config = dict(
    num_hidden_layers=15,
    vocab_size=2048,
    norm_place='pre',
    bias='all',
    tie_word_embeddings=True,
    parallel_block=True,
    init_std_qkv=0.0266,
    lr_head=0.00678,
    max_seq_len=512,
    train_tokens=115900000,
    dataset='wikipedia_en',
)
MLP neurons of a small language model. Each row is named by its layer, matrix (up: input weights; down: output weights) and neuron, and shows model dimensions 0-95. Each number is 128 + 32 x the weight over its row's rms, rounded and kept within 0 to 255. Numbers have three digits each.
After each neuron's rows, "fires after" lists the tokens most often just before its 100 highest values on Wikipedia text that the model never trained on. A number after a token or word is its count.

L5.up91:132143136169132127132090142181098099144142154093141173136109105143074083139143167167088180100162142150100133151134086134167137103131095071114080176159131120110212091138126074064145117142160158115140123145131107152072108134102108112142143139089088136131203108154191098153121158085097155147
L5.down91:110048122107079156147109156135156105095084106137177181193124167138117099103097109150153134123127096099084125133072102152186181164158108090102078125157097137127112088086095148154112099077076067123142121136072157170076152141135113165145178145149174143094143098112126095097110086101114153074
fires after: " pro" 33, " e" 14, "ro" 9, " ro" 9, " O" 8, " w" 6

L6.up312:074159131126147138113060095144116144201146226093149167101124139113126079127085108142116092200189156148115119127161075126156125143088077153075077117169139154148129116133143083115145098075101136134070109135170152136096135146128103110165138147138102138098137143076193086140131150142109115131
L6.down312:192127084142084145136149148118144116115094133102143118136089081151106110139131072095165178053121176111118118133141129101201099144096098141173131107109127115117161172124167130099082085103101232154129113106038114170142140179164085154154111162149171121056159158159061132124148122094120138188
fires after: "1" 17, " G" 12, " g" 9, " e" 9, " a" 8

L4.up438:041128052192146171159188147148133166146156180114150153108099118138148148154131163181131138119138162121168099153088122164146147112097099155081156127137119202151081205113164129123090118075177134152157101167178139164077147194090151106126117158179096154169140073111171083164157205131131091139
L4.down438:092132102089184161164154142091094159136129123152144178096083110149136136145112174096077029113080132096105209137146130113113109162075138129182122135109117165086168115096141183142166109102075092130112122131113110114119150132153093152100131180173126146163123139165152144131081137092120124111
fires after: " Con" 19, " d" 14, " the" 9, " D" 7, " a" 4

L5.up40:105111107116156123097158080140107158147107136111155168096142125131175108092141033075144106124187173135064143151142133178159129155098131111114200159133096136093135105189212090137136079129073054206135101130095143159132151063128152148099146154088103149117085114075149137144070090156136161121
L5.down40:118203123146072107096120141113154120149140148163110097104090153147096061134115137096091177117081120156158098148140179071117135098086134101161072124084144102095114144124071147157143183105168150076084186084115118121131081171120112094161092078091175151129149061156117130113170132136132111147
fires after: "z" 24, "im" 18, "ad" 15, "and" 11, " z" 4

L5.up320:110154128195128088068061108188077094140110108109156129166151164136093171145106144175075153180126123135127123124145089127147117078103086111124144123138103107068147054115159097100168141104221138112121108142146161122108169118153120100163123137102103124084170159159207100125117129141136180097
L5.down320:149028167095131168144114032073149156073128085184207151118100154102101121150145117128158119103143098126144137127129147183198120159147104106146087187081187182134110106103137138095125138114091118110143095155090112182113147158113111147079142143069191134151114126070045159160157094128117109136
fires after: "e" 19, " e" 17, " w" 9, " We" 5, "w" 5, "it" 5

L4.up21:151100169142172146092138132156120101145146139114123174139105125186144113147166100128109135111147181129135116151175105111161111103133124121127108103146133164152163130109086165122159089148114064129102102137181098154106094078136120137089110131185122179152069067092170125160128118102178166096
L4.down21:153143093074086116216143135136132173137114103172081135132127104178170101120113094140163175122117083116072008199145093125138142091113164149166116072133147081161155109111123144166136140146129166101098091089118081189116151120092141173072116084084104116131166133094147133149142129174104178140
fires after: " H" 30, " Le" 12, " Re" 11, " bec" 8, "om" 7, "Th" 4

L10.up293:150110143153140129100161108125133105107138130105161200126159131116143068136065160194095238139141117135142147125120067174154176115096139141144140157081158158101097122110132172111149093112119150180140114158150138191057102135097145124107134138121139153139158114098141065189161123160141162171
L10.down293:134190158127121125172164155104136058121105149149146109108133156137159076120132184101136134180124095118137121163128146159106099099134095177164112164155108130159145067108130152165171139076204118061131045155136085103108130130076143174152092107121168119133183089177184188148084104046144131149
fires after: " p" 25, " rec" 9, " c" 7, " acc" 6, " C" 6

L12.up554:178141120179184141107165095119137124148138129154115078100143141117090096093143137182108121134152156150185125152125079134063169127195082090078094116124188103135120182190150171135139141153129162153118170152074105116056053117122145106102181148134067124169191160107193133143097168111128128126
L12.down554:173134101146118129199083139104144107081148196120109100159141094125157142144061123125143068091122098128084113107071127125107146129088165172166182099102080165170159065093117131142110152075175101170082107122142133129142150075114145163128113163153134148136092107138083121151142090144109097123
fires after: " a" 18, " c" 11, " C" 8, "ol" 5, "c" 5, "C" 4

L4.up95:102156067150154114129078121123153134080113115078170149154142092177092128144149205182156119181150143144094103129127105154185111121125105121154120195173095103112123107120128169125122131118152168108127116182161143133079188099142170139110182116144085129207174157101142155108123179080094110076
L4.down95:155160123156096136173136156086128117183128099101076148095099146107064132153109102130090092094169089147090103119098154164111197145130170183095131175134136164126158148148093111187159163111123106134125094087098120137076121116111100099119114106131189095107131134149089136096199094178162143196
fires after: " University" 16, " (" 13, "1" 10, " " 10, "-" 8, "021" 4

L10.up39:146106091057179137100128062085152121187176145117184143134198113117092121176134092126124091146112082145097074092094137175153117182129118120127100050122145194139112116167169116132121087156071122164125132141108071230144133154112165106172150128148113132148157116127142041141075165120123120099
L10.down39:137111124173129104115179122127108114127088139127136126145118074161172121177111146107143073104144149113113111146084106075148152131118160152122132140186172117141148104142109141126161167099110160079130081040120121131052096169124141150079129138144107139143170116112141148136121115122188152139
fires after: " |" 34, " a" 15, " S" 12, " s" 9, ";" 6

L6.up298:109135137111199084075082072179131116096122163086162128067178083161098125110145097119113127105101130142115102120099104132169107108125124132126167120113154192130136076140168093173136148115086068113143099159146146170127163144106180127102119121097118167148148164138154119141089181178163161071
L6.down298:135100130098037130187147162143143093134143125171173098130082163132151078083136181089176159208102113108130151042096122131083089154155140173117126102141068164149164125086131108082175083148160144138088106134130133090112151099110134117130128130171134128135092124170181136132129140129157135119
fires after: "h" 18, " th" 13, " Th" 10, " a" 10, " K" 9, "Th" 5

L3.up280:181147068163108093125124102189125149160106145108114139142157127185094158173143156137062151136136073135122144080122108122119143122181129139139139113112136106108129110211123083110133102148155140172090104154181163157125130084119121086155089159177116064169070050114158168167110125172104068135
L3.down280:094130108036145133103173133127120109127084176150159126123098160122146079104162118134070124101111098171097150188161088140129105173118079154164119046106120166135168146094125198059140095100090150197123137072102133142103156163113117120067116162135102126132115151156099119139142105133191146147
fires after: " the" 11, " B" 10, " le" 10, " Fl" 9, " W" 6, " sh" 5

L10.up444:138136107123158212134164104119053040052164159057136157150084141125117151165081142128116187204123128141095162150104081166193125107128159099138111154143135157100112214126147121106110151113139127167074142141141170105089124089145110138093165114148137082154120143083168124168153160100117100177
L10.down444:145121152119133145123140130124203187091084065124107167137156160139127174083141183129104104095138089103142102123131099161124103124112155220161100188174083071122129126095154060087173170110167083116095144088135132067154180177112124117123133164132130138115119070133083120018105149167140137165
fires after: " n" 19, " N" 18, " c" 9, " gr" 6, " C" 5, " f" 4

L6.up364:216121169118162125136122115159149142091144208113142168070125149167140107124139101149181194151157136114120161160067142156123172101147141147099145149152110144111144133099084073107158135116129202151106098146132151154159155152105171108078104123153123168145145108073179149143148102131179057157
L6.down364:190110083134117172136118145129174150127167130114079093074142133109159097099179133106147101119130086119140134069145088104113110103125145129103145084135112158098113167130108092115114066096156139061101139070122057114109097132075133077146156111145103143118124179103045087119160098097090103079
fires after: " " 56, " acc" 10, " ad" 7, " (" 6, " C" 4

L5.up115:143131131084204192058109124096102202164148094138148158124173129130081103122152120121117143124122127120127127136112076176128164185062050109139130151150149123058123102110120108139121087167090166114143133149167125192120151111113166127224139123077129151134199105085169135178151173177186091139
L5.down115:104112161107113057094129110154134090140073180113115150132113145125131133185140105070140173157136138159151140127162109175161110108112181100147133129123054132135136129163173163175095137111051042233099145111159133142105144114155111134135091179140128129136152077117123114126178138119097144124
fires after: " E" 18, " h" 15, " H" 12, " A" 7, " n" 7, " s" 6

L5.up616:121146151157133084099069100130161100162188140110154153055091073128057172122165133160065119160149129159131138061135123159187093156105120198169102162149123076148120157167118073073123143120117117157124127139147122150042140153168143106097168140134091144096118116123224103171152126130150114171
L5.down616:205122090122107155165140143099108181116121144159041120061124175146135156128098159131183120128147191127094147188109104083089122165168139155130157116121146127140132101178097142150162198161103134107167124130142113125210067127152154145120136169095129087150131106115093179174136114123104129125
fires after: "ro" 10, "ou" 9, "he" 9, " o" 9, " g" 8, " E" 8

L10.up42:145132118125107126121102158147053113169158107109142190147064207150096156089111162128079140133117126141133124098102064085146176177093081112106118169094117124123117167120139112094100121114133087097151118170115174151055110108117121110123138107047107156207137145156147130124101122102138087128
L10.down42:114142143062071136147115172140141117124137115144105088156075145096139095099180175063140134110095117119087153159128128243100061108147130133095079122178148126088107175118188110146135170147138114130127153098136070149097084160122116169058019149182151159089110141129164168123157142118166120155
fires after: " L" 33, " p" 14, " G" 7

L4.up591:144091092095139097180069105147073151177139095036113157084118096106124119196096185123152121157185189133139049109208165165124107125158149113080169105189106128120081112137167134125137063182132129147160117136151145122164090100102122105130116125140079133143118086187145099148124116126106121133
L4.down591:097126159110110105140108162141137062152147123088149077120115188097074177120095067126174169117117104107164105137121091092122147128172107149155133068105087135091097059056159090135136094080122025151087112140110124076183116172125127133130103120090161157060134152107138175097108065060186104131
fires after: "-" 17, " S" 15, " (" 11, " qu" 10, " U" 9, " un" 7

L9.up85:058174063117157179096127119092147123150159127135118136179122123169074153164076147109097146189177097171166101107220065148131128067125136079166087063153096115126186147104147118066096149100136158144123117122145128154093116126107163141094162140097173080116145111061160123102127155154160167172
L9.down85:120079167157144107119095143158081118117129169153134172108093149143163123158138123097155065116143106130044141118084091169187140102121057185058147128118120135093110121128089139140146080092087081133145145107132115087161189142099089130177156139100142136103147113129082128097190137080081158125
fires after: "1" 35, "," 18, "ou" 4, " l" 4

L12.up338:107098099152112168104190118134128076146203173115141125104173085216138096125146158135098176152146068143136173103142085130216093106136132107072102206110161198138091158163149151181100144145134144151127152169062140123103096159131189123101154090127141093147170080121148159129138184098147086118
L12.down338:132110122162102083171100130134127171062056107146165129079120168098104114143073177129163075117115141102113113121098113104125120157163149166155116086189085109133153126030142131099116173151110062121168082147160119053148111117042132122129123126177131140088077146127130135142137104113118170162
fires after: " " 30, " M" 8, " the" 7, " C" 6, " a" 4, " c" 4

L5.up38:129180083093188139126159131073078098144148170109169095106085108138126079055149201178133116089179124173155102134127144125169149165094110176157089133099179120147111144146095120104119143182131138170174143174197105151099116168124130082116145125144149165164131150154166126178173153108138191124
L5.down38:109114123098121153086109149134069136176132130154155141107175166158107125109064169104157149079128111207124143105123073076146147186195142136107101141102124169105060113134116098133144101156124086101160167135199114166173109189064149141078085111143115155167140140111181148143146132120095147134
fires after: " T" 10, " Fl" 10, " O" 10, " F" 9, " p" 9, "F" 6

L6.up161:113161088152153165157134119146114105147137160132125187133129124130128164122023196157125170130160129095122156124142081101125152113129129149122160169146124145142154144155152124107138175139179149116166124153151173206175163106120174124044131137173134170195165090117144164117129159119096096167
L6.down161:113073069119152145098110153161090182109129100165112143176113147073089100061166118122149103122108132153163087129151107126152130116086125153098128103118154190155118156159100120123164075102154171137167109096114135124115063213153123135107131063134168115158104150135094161119109122115166130118
fires after: " " 34, " (" 6, "v" 5, " Jan" 4, " Con" 4

L9.up561:138142121077107146138128138081078156111155149072090107113118169125154080107130171080155110165184143125129123139191157137130111099127146081097065161134165145130157068099135171065140093131148150088127126115140155121141160111145089110112164123096080123195106128135164134196143138107115202161
L9.down561:109083218108123119118167122130123115087133126100035070097112131169137107125105094153150163167138055183136060131134099105149058141141108138181148113070100087166193143129085114141173157091115105145110111140109075139129137126132144114112119107171130072133127124141101205140121106147118095166
fires after: " " 56, "6" 5, " me" 5, " imp" 4, " ass" 4

L4.up607:195132156123168105098044108134201173169081089063144126189137087141120158095152125171140057134143164102097090123127125109167129142153119164080144132146183116164121130121120119132140152118120131169118122150176149178110176156129185083086119062122053159150198077115140148179108121137148118138
L4.down607:119126145146106098125131126182110125102108158136140133100140153131132104154183145090190124103138125166106087236096147146145104122090121090122108103141108109123135178152050190123139088149090085117164116126160115132071123138082188182104129164104081165143136126110158098070131112179138129130
fires after: " H" 25, " s" 16, "H" 8, " t" 8, " h" 8, " T" 5

L6.up454:074109146115141179087130136188058140165101101103149106133117159137109168119168154166061105131142170194109138151173094178165069122097069132152119116167103112097175099141100149075132116131163106140129120129170207160105165110132140124157111144151144144054135110129205103156142186169132157116
L6.down454:163137111106121117115163131069116115145143140132127120118120124148120131110149083091117130119098187127159080092175186109114151154103102083110104138073074150134096135127162133126151113112134187115158094083123070099122095162131134101094129112079134126167125099106105111161136133105151117129
fires after: "e" 15, "ro" 9, "re" 8, "ree" 8, "ou" 7, "7" 6

L4.up261:160151153134198155116100139177045146147129145156115101153136125079179109151159123091090132071143111204110106135129138165117125176143116143113128066129048112093164127002149122149088082079123111084145108108167136195108124110102060111099122073121118126099124150151137112164125119126152157166
L4.down261:179139125140084086164130145109169132175121084145123157197085120123071166112106097166146118140113141065143089134104114153120150115155128129159144181159158085143128083216109136150159187149113065165115147092110112044136162118127129179135103117099146166128117119163097143055161190136069120072
fires after: " L" 16, " T" 13, "an" 8, " X" 5, " Th" 4, " S" 4

L10.up10:129149098158138169111164079104176133134144128105156141107201132138092146105166140100100149121103106136140151111145102160101169149173153133067094116139113130105102126104174168174088142121128159139157135128155155116088158076156143123127089082105053125092128166155130100157196135144082175159
L10.down10:163143141127050092149095195065143097108144149150124125141117109163066084101121142161215117076151102128088100159129126107117101159156093168148131119074132151137116153140169121102129136149068108191093147116153122135169121103112082164112149095112152135127070161129140141146044116104138124140
fires after: " C" 15, " c" 11, "C" 11, "ic" 10, "c" 6, " t" 5

L8.up459:137134152098219162114150058140018138124117091145170162129131160173139161124203130104106097110094072134094154158130106153130143145162126122108174149163136149142092128171122125180159110153070178144150139169140144134076138147140119100177135101074143159157105094097178067179145144116116173157
L8.down459:139109147120033082168130120106154093137117115156100121104081105103062196204150135090121124152138158114151082125139160146117211119114104117110077102133114066173122104158152142091106134122079115136098172069149126114149123110084114097141155044142110125132137154132111172104146125128154129115
fires after: " C" 29, " c" 13, "C" 9, " H" 4

L3.up609:058140154126130154151056145106025118111129153095138124103076071096149133151115128131135123217194121179123176158167114104138171119164089148109137168158110109090086119130134152085117100190185145138167106158180106155161101098080113138077193128135113155138162136165120112152167088120145173116
L3.down609:133063155129142150201107154143190140161102144102142137152147181142163146097126135134060102159136127070100122119132113119192126144078118195135121139090100154126142094085150169111203148090150100106125150157118162114170118107096111099087117152134096112050166148114098142118187093151163093138
fires after: "-" 23, " (" 9, " con" 7, " Pre" 6, " to" 5

L3.up250:122071125088135112078098093113131121211105096098144115139160167170116099125088115131040086087116141169154088119152147151137078096119175109142157074103112139149163123162132123041156144127124137094153176157121129133126166121105153119215187126163187153187086150179135155146120127150051126152
L3.down250:145129112138181174147161145161128118062127193156113138099088113111173133067163088120131173109148107076085146112077093102157174178124151138142153158122124130153144126104117109117114061062155100148119151102160163124097093148130109084121163156120092165120110182087142140080130137114136072120
fires after: " s" 22, " res" 10, " ar" 10, " Ar" 9, " A" 8, " S" 7

L6.up638:141109122169151114120064130169095058120109156098159137130093181121091096119118168136122122139123072157086191156102054185175135113165131154139095120087115140108115115133148122074154109107105073166133184179155141161071116151132146088113213145060112114153108095108176161177094146160116120107
L6.down638:118131173127141162135193092055129154167093113102119140135118104142085073058164119120160096142170152151099124132097141088124096124122144121119098164117196148045125187061101136126100102105162148156109126128143130157062176169104100158133129122129143198043158165146059156099124101114106188123
fires after: " G" 17, " B" 17, "," 12, " g" 11, "I" 6, "G" 5

L9.up481:054140142122133163121105112132149135119127179145136121166153165198150155129134056121144116181187117110178115169081097232096134124140106103152134131152102164114159089110159098087131162089109183113119151101147117164161119140082169126121142177131108121164116132150154167175118150151110109153
L9.down481:100128139132079112101127105127139145104089107182143076112122159087207167086117135132170077139118068096150126213069127140095134126130161136103115104109074109107130117106101141161105100194105099139150093152127149123200088133183111146117105090115087140142141063102136116062120165123087078099
fires after: " " 21, "." 20, "," 13, "1" 11, "–" 6

L6.up35:112144118206105129123157103176138123125139168081137141107109115107139172117107083101126148181140062132170147148085132110152086146129113067130145085162129141116110130172106087093162109112126084181117135125138144171069127075077151104137127089170111076190081091090170114157097164121130115172
L6.down35:175163141145123092166116159148159151084117078121072120132157151147126174106126132154155118117098141097133087179122105097125177103143113091092119141096106158134175123115221152103136130117125126137106140106126133105191189149141161113163171120085111139158139129177157079078173147171148104161
fires after: " J" 14, "ri" 12, "ur" 7, " le" 6, " B" 6, " j" 5

L5.up192:101142123088164179068122148095113147157114138131153162127133116095071130089146108127118117104127157146104145106073193132139139151113152097115140151092161098077121097105197095060181133127117093158166135121101169188077108174147184090139133135063095126117165084182161106140167110141167161123
L5.down192:105175113084085183114196154129155107203122139100104071159153083110119130122143149167065111143122108117077087129129163092126132140109165101119161145086151165121120131119113145082125175130113175121113158127135154180083107099102128157187132113125187136110179199124143117118143171100034134113
fires after: " s" 20, " m" 11, " w" 10, " f" 10, " sp" 8, "F" 5

L5.up592:134153125206188109118095140140098161187077133111146155164156137111144125091125166155135085096164094137163116126155088098089160148083113126065140201120141145127129133117139127139081082148108148134141136140133122192121146132162100111120173124107102180106158157162183137148119133110110147090
L5.down592:134129132173084143145148143147116167145128191156033059120136066109088114161111187117106110079168205090111112175159116118046106163118144090126159130167110112117135223133123176156158133183184110094152151137159117074116117071114055181124132170147135082151090101137168149149129176131162135111
fires after: " ch" 13, " f" 11, " Sw" 9, " L" 9, " C" 8, " Sp" 6

L9.up177:152087150118132063079147154160114093193164138106144073105114178133112168153112166155143129117206120141097110121071110128076096126106147127129142130098106103109143123090114151159135132171087116156131149132180139099128152129114111059149108132110108142157107074166119093167164084069135116178
L9.down177:126145131118131104097072109071179138143139114094101168103167098128157134094137109059143095159121082066064140148139140133143188098144068119093068168094109144093089158121115131113161131138161158159144127162157190155083112155112161198119168130108097189163157177080144122026106146151153159049
fires after: " P" 31, "p" 11, " O" 6, "P" 5, " p" 4

L4.up299:121103083058158109091116118167138140109158115117134139042165075147082108175138110192126129123171185162190043087140172117067130106170130181146128133175150095176128160108128118091150134145119078120124103141125162148122146148108131111118126169110063141116120056109135129187128151154081132121
L4.down299:126135108129108117160119194160221101109128070188116149114090117062151115149144070046141128108149086088091096124084159165133099125118148135170077086128120133128176131159134177140129125143093125105120074086149123144129133159163131111093081081139118156135117169115159106066135135139131064161
fires after: " s" 29, " T" 18, " S" 10, " D" 9, " trans" 4

L3.up373:171104098102135139091133121064185102224137151060136160142092135134089156146130139165112154175140145109203121139127128187170144109093132166132135095124169138146088158137104142096076125095106129144156150144124170158113147123102122094117150102076119088117177116056187092168144131108122110129
L3.down373:111172136079116107104119157113160181099117120098083129129062093184121093133078108149154101148131160190140086133160160142117110079149124106116116097145126124162109094120128106093115140117107139184153093138118171117165114116104134100150120108092158168148132127080151195129155135218074133152
fires after: "A" 15, " At" 14, " show" 11, " charac" 9, " ar" 8

L5.up348:051134130115166174145125154113072094134133172137140128171123128084094144103091110147120108107156121179144148126161137184162104147119137131133123094120141107080116136153183154091140092210133145111157139186115172148123145146089110085117150093095202053131154112171130110224137136133181147121
L5.down348:034088138137136131110143135115156115136173152151162089205179163111183170119131107090140144122099098195123122090126113109107138154123210144180093133078108129125125128148131086078117182096075093090141164146120136140106176172144087130077140142102108098100089123090142099089141162134089139133
fires after: " f" 43, " F" 23, "W" 15, "F" 5, "f" 5

L5.up179:160123083142154149127138117134110144095100191091187121146098120130111069112065082108160143101137077109105165139139146118110171120169125112126124072086127157124182099137214166086160153134085138108123170152126135193090125086143124092108211175166058100162120185112153146169051116129102081078
L5.down179:158118166159088103096176122110155085104117072117185102088195095129163126192201056147105145158129139141144158147081143116204127143086183181134153152079151145120208075163118120042119138104150162133137085145110115120112142124134124146154090162089150104089175121134135102145129081103144143111
fires after: " V" 13, " v" 11, " rel" 8, "ed" 7, " b" 6, " Br" 6

L4.up615:118138031130126114123156093160109078139164140117138161131125123123089168118143121154104109120127176162113140111125134151132118136068141141117123144119148212117103125160177090140066085147135120146152118149136162143130147132069154116087139157176168111122092053194136125188162180105113102074
L4.down615:112122192130183150137108195105133190127122174086131102149105184123168138110179178107134165097214129116109077135102155083112177119182167126120107073150093184143190126148119096127108130145104086144156125118180115146109089139131145172161138072092092108104176098140149160061058169120154141162
fires after: " w" 13, " t" 12, " T" 12, "'" 10, " th" 6

L3.up195:084164100120151148141058074083106159185104114072146139099116121066122118126171143094100117138183154143084057133150084139128098136153088125099145119134139123150122131129131156074158110107164141109146166155134092171145138127147125089182206125085078123132125149133144132167122092114125225110
L3.down195:140158115189071139129120119121128132122125104161021109110112064141130056123148149153144133108132121071151136154080091168053081081150131141116149112171100044130175167131114097153101137173157123203091157056110165102139135062139109126097116174130160143135128097120180106118139121131113173115
fires after: " N" 13, " C" 10, "-" 9, "S" 8, " S" 5, " A" 5

L9.up270:145155092102142090126142128084188113146164113194162082101133149131123102099119215148153140091148115153128210095146102151144103168116163142143147151075113101137110098093119181123096138147130147108159087193112157121137139190116116078139163112096137084148140074110145093148166081113091142112
L9.down270:117109185139092142144102129136171095160150099109153132131122114170186096151128138128133146105126094125074184060130137157121105120154093217141124124152110142109085105120070093093114093064119133139185129128112130152116118136207154171083125135149054085077129177093089103110091111174155172137
fires after: " P" 34, " p" 14, "P" 9, "v" 6, "|" 5

L8.up14:102132142094217148137122114093141090185121191103121156086158139140132128120153091114088157161116156101177142108100117143175200180096159105128121128120146176107084124119169166126111117170029147107094155143149083239166154127148184121140137158126121111148180077081179124170172108127182166070
L8.down14:168100138170082148123158201147117073108195131071045164126112122125152083113131113105178115143142150151071131160107140198138079107164171185149127117126080060106134130125116107149174106145100060108081183148167127122125082142126157109128184106155086145148141100155149148107111099155105142141
fires after: " A" 24, " a" 19, " " 12, " as" 9, " S" 6, " M" 5

L4.up55:109147109119130115112143075172072132141159121118131127164107099145099088100112181182111152108154089165127143156138077185124035203130121127125134173114172083120093141088136115067128172112126124139121200184138115135072121104134172112088171113100217126163133106112147120160107181107135121156
L4.down55:137109156117101122164136159196156126124185199164100096172106137177167101156172162099135090113070146164142130039184119086099058154114194134145170168138164182088156139151116137146117168069082175084136180122144139152140063150108086117154098104087101090092075105115099141122123110130117150152
fires after: "1" 13, " G" 13, " ph" 9, " g" 8, " Fran" 7

L9.up571:067187096120174132019180108152121126156150156100139188088122136156152152155147083116129170178142121120056142159159091142140113134163123109141135135147177124124090138134132094123180082131084143143134120157101134144161091134142144097156107173151149080112109083099213129134106134071148133135
L9.down571:176120116129123113162132083126126186105054146114106161179147089100088086171121121124119122094127156130149122091112145131062169063101215187206083149168133082138138090048114158105113163157116103162116063079125093176147141106071122092112157061112126109176098168087106131119169102156152151181
fires after: " N" 14, " H" 12, " A" 12, " n" 11, "a" 7, " E" 5

L5.up196:091124087098103140152090137117193196181104132101145130105166181134160170077093079138143108178149183136123159114121072139146160157127143109044189128176149143109133099154142110092112105171113123220137135157074151132085148160155210103145178148109153138123121019110120112140096095117125139071
L5.down196:127101127136118136102035099098119108102126148185124147120108118107186091105146127089100172120134072103112139135117182093144112155125130185163118137105135125141131081168170107152182158122151093085124143147090124123151085136158132124107163145174107156122180096150178141098206164104089119145
fires after: "z" 33, "and" 12, "en" 6, " X" 5, " a" 4

L3.up260:116169074080154127130047075104108105159093121117133097136106168079149159211190130137162060157142115094105125156150096157166159137159121123040160131143136152121136135099149156109124149133083124100156104152110118152115127151142104071130182137088089191104071082167162157128150097085131176125
L3.down260:077108099111148097178142110153142146142127124118111109101101126172118187140149151078095106136176125128121141137094145143189177139109167122119178146135127140137022119148117153185106108171201135115118099062085162156149133096043094170144115138127120124065145083054082116158059101132094132139
fires after: " N" 30, " A" 14, " S" 8, "A" 7, "N" 6, "ional" 5

L10.up452:136183144136138175107100117158128091150142157094131197120160085162196107104130123188138127102165069140109114094121057158195081171163125145109116094185097160134158138052106136077120149087122158110132126163143114137105146186165124117102160141196081139124107168171151165151131135105161141125
L10.down452:175117101139028088102157123168120080128118120164158123156131158139074116129184068132144111130168110090147067158085146115191155166102080115145082074114143163133145076123109123164078150065154082100056102104176089133124119113130115115149108113107141132122150157111096101091168139148174149179
fires after: " l" 16, "1" 10, " E" 8, " n" 7, "l" 6, " g" 6

L5.up55:089099168176146097117175092150190135168176166140152177102124160111164108062098115107132118071139120149148106178079105202139180106113161183157147184096105181081194118128163054145124116104101149161103053156167160140178168131142193127115107081135099184127154148106130127176150127109143113081
L5.down55:096118152159120108117129139109140134114150149119077114131101167152160102197153174117127146106138098102166093111161188064099058131182132091093078095148137111127094119093132156093133144122154111096116120101103108074114076145142166115120158177158135100102128144061170110114190142130132143111
fires after: "C" 13, "ic" 13, "op" 10, "ti" 9, "yp" 7, "|---|---|---|---" 7

L5.up460:168150115068229139069098109121123122154086172128137159090101159171138137153142089116119095109116084134151129156139039146184188170097146123103186130060153142086154129145177120145085134127095188070108086148170151151144137105140141133144134136137131147192133100146179126157098104121194125113
L5.down460:110087124155126055092114118114136202132116112134099138207125118180151176166100108090128096074152149141170117116176119106133071077093172152100101100137150045173146109122079192148201148076208137126108108102147121117135119084192099127137140140171084078129115138100105128111160128132154062148
fires after: " as" 32, " ac" 7, "s" 5, " A" 5, " As" 4, " H" 4

L6.up492:118096087121149160118084090128097164119093150059137094143157163183070063127107165114137135094207174124106112097123087113080091109112065120073162082126123153151122043156200151142158090125168118163108161178081110177161142116145131099145142152097133158148167105134136137190122097164133148119
L6.down492:166138146136037066173140084124141125096194085115125120104137093157101120169141087110100093194141100109104083108098156143123130053157133157169166142114169122178131098151111115113143076154140157162080120121142134139123125087146060154141141148146128128137148117087122110117145129118135115145
fires after: " K" 16, " w" 16, " a" 10, "ak" 7, " th" 5

L5.up148:113069124169106136087058119181108139198134144122132153135125244119129135124144193112147118138158156132147145150121115166166059110044132066064119113147121130102147111159075158150126115145090152168145156143166154187075130121109153111126173147157167162143134051146142118136113202099132091168
L5.down148:123117145117127138156134121103162152098153120061191114039126084116129115174134156150134189124088127113133118094178114135130134158200107087128085190077096150127116177062154104109139131083152118192119177131177094164142103156165092137118179083143132114104115153103105138096080136103105123194
fires after: " I" 21, " ne" 13, "e" 9, "1" 9, "re" 7, " Le" 7

L4.up502:122162024180113128113114101165195133081178118113158130169161101186120094136124151137074097091082141091115115161134178124132127119111085126104107156150150138141083115146108164156157117185152172137159149144157197178118145180107158107145104139096152136144106064148125156157164133075121118109
L4.down502:125217128164139135142071145141124124137142137138072116101072161133087156095178129093142151124227116100112137183143053101141160137114133167047177139165101127136174150168120156105127102119072077187135144177188168107139095188186112146145147085129094080125114115145096090131138108168143125156
fires after: " t" 24, " T" 13, " att" 12, "h" 8, "ur" 5, " the" 5

L5.up23:106140124140164157108153150139121073157224164110155156114109152126141146118149158179158217165110141117197162106137130188157163124142145143104117192130115130167084200133101140093108159169160153135121149187122119172095095164110142105108134117125144128177117119139255063158136107085118193152
L5.down23:133148127086117088134175226146137117156102117102136111105110174069073143163107128109178124205162124085135161202137105153160129109112099138153150126092188200129102101078096111127120143158126091116117067157151176129172071168105111147116100195125113131154192106155188106149133121078136184144
fires after: " c" 25, " C" 21, " rec" 11, "c" 9, " suc" 6

L6.up80:146179133114186158147112101151121183213180158105114122185123133131093148049103106111132143072139144136114121126111050130131109097129095103088183127109134146122085110127142136168116161155107140114138093208215135152105110102118134118063156205102023101137115168167135150174055130149175105119
L6.down80:179111089122140067100086085140126145120153100131093153138122164145171121157105105075172176109115111109086124159158180152080133158129081117164153080128105138178151116146121118108136159106123065128104113116109107079122135125064127106119155120116127193118124122071130116071129177150169151135
fires after: " I" 52, " Is" 8, " H" 7, "I" 5, " E" 4, "H" 4

L5.up392:085126154143136150143116082151111132184138117038144182132166138075115153126061132169114162128149120096170117153125113132101177139130102107064170139147127116055170143113108078083140126132094189089060072167147122159098116142104106115146120168095085153127104127154155106111159104125167139158
L5.down392:124228104130113163136099090137128147108097145155103100085119106135140126123158155089146145056109141093131117113098130142078072191130094133111114130154138153108121141113110154129118126130128182130099111061140180084119092129141142088145140192131108151125081137135153163147105080140203103114
fires after: " U" 20, " ne" 14, " e" 11, "e" 8, " be" 7, " te" 6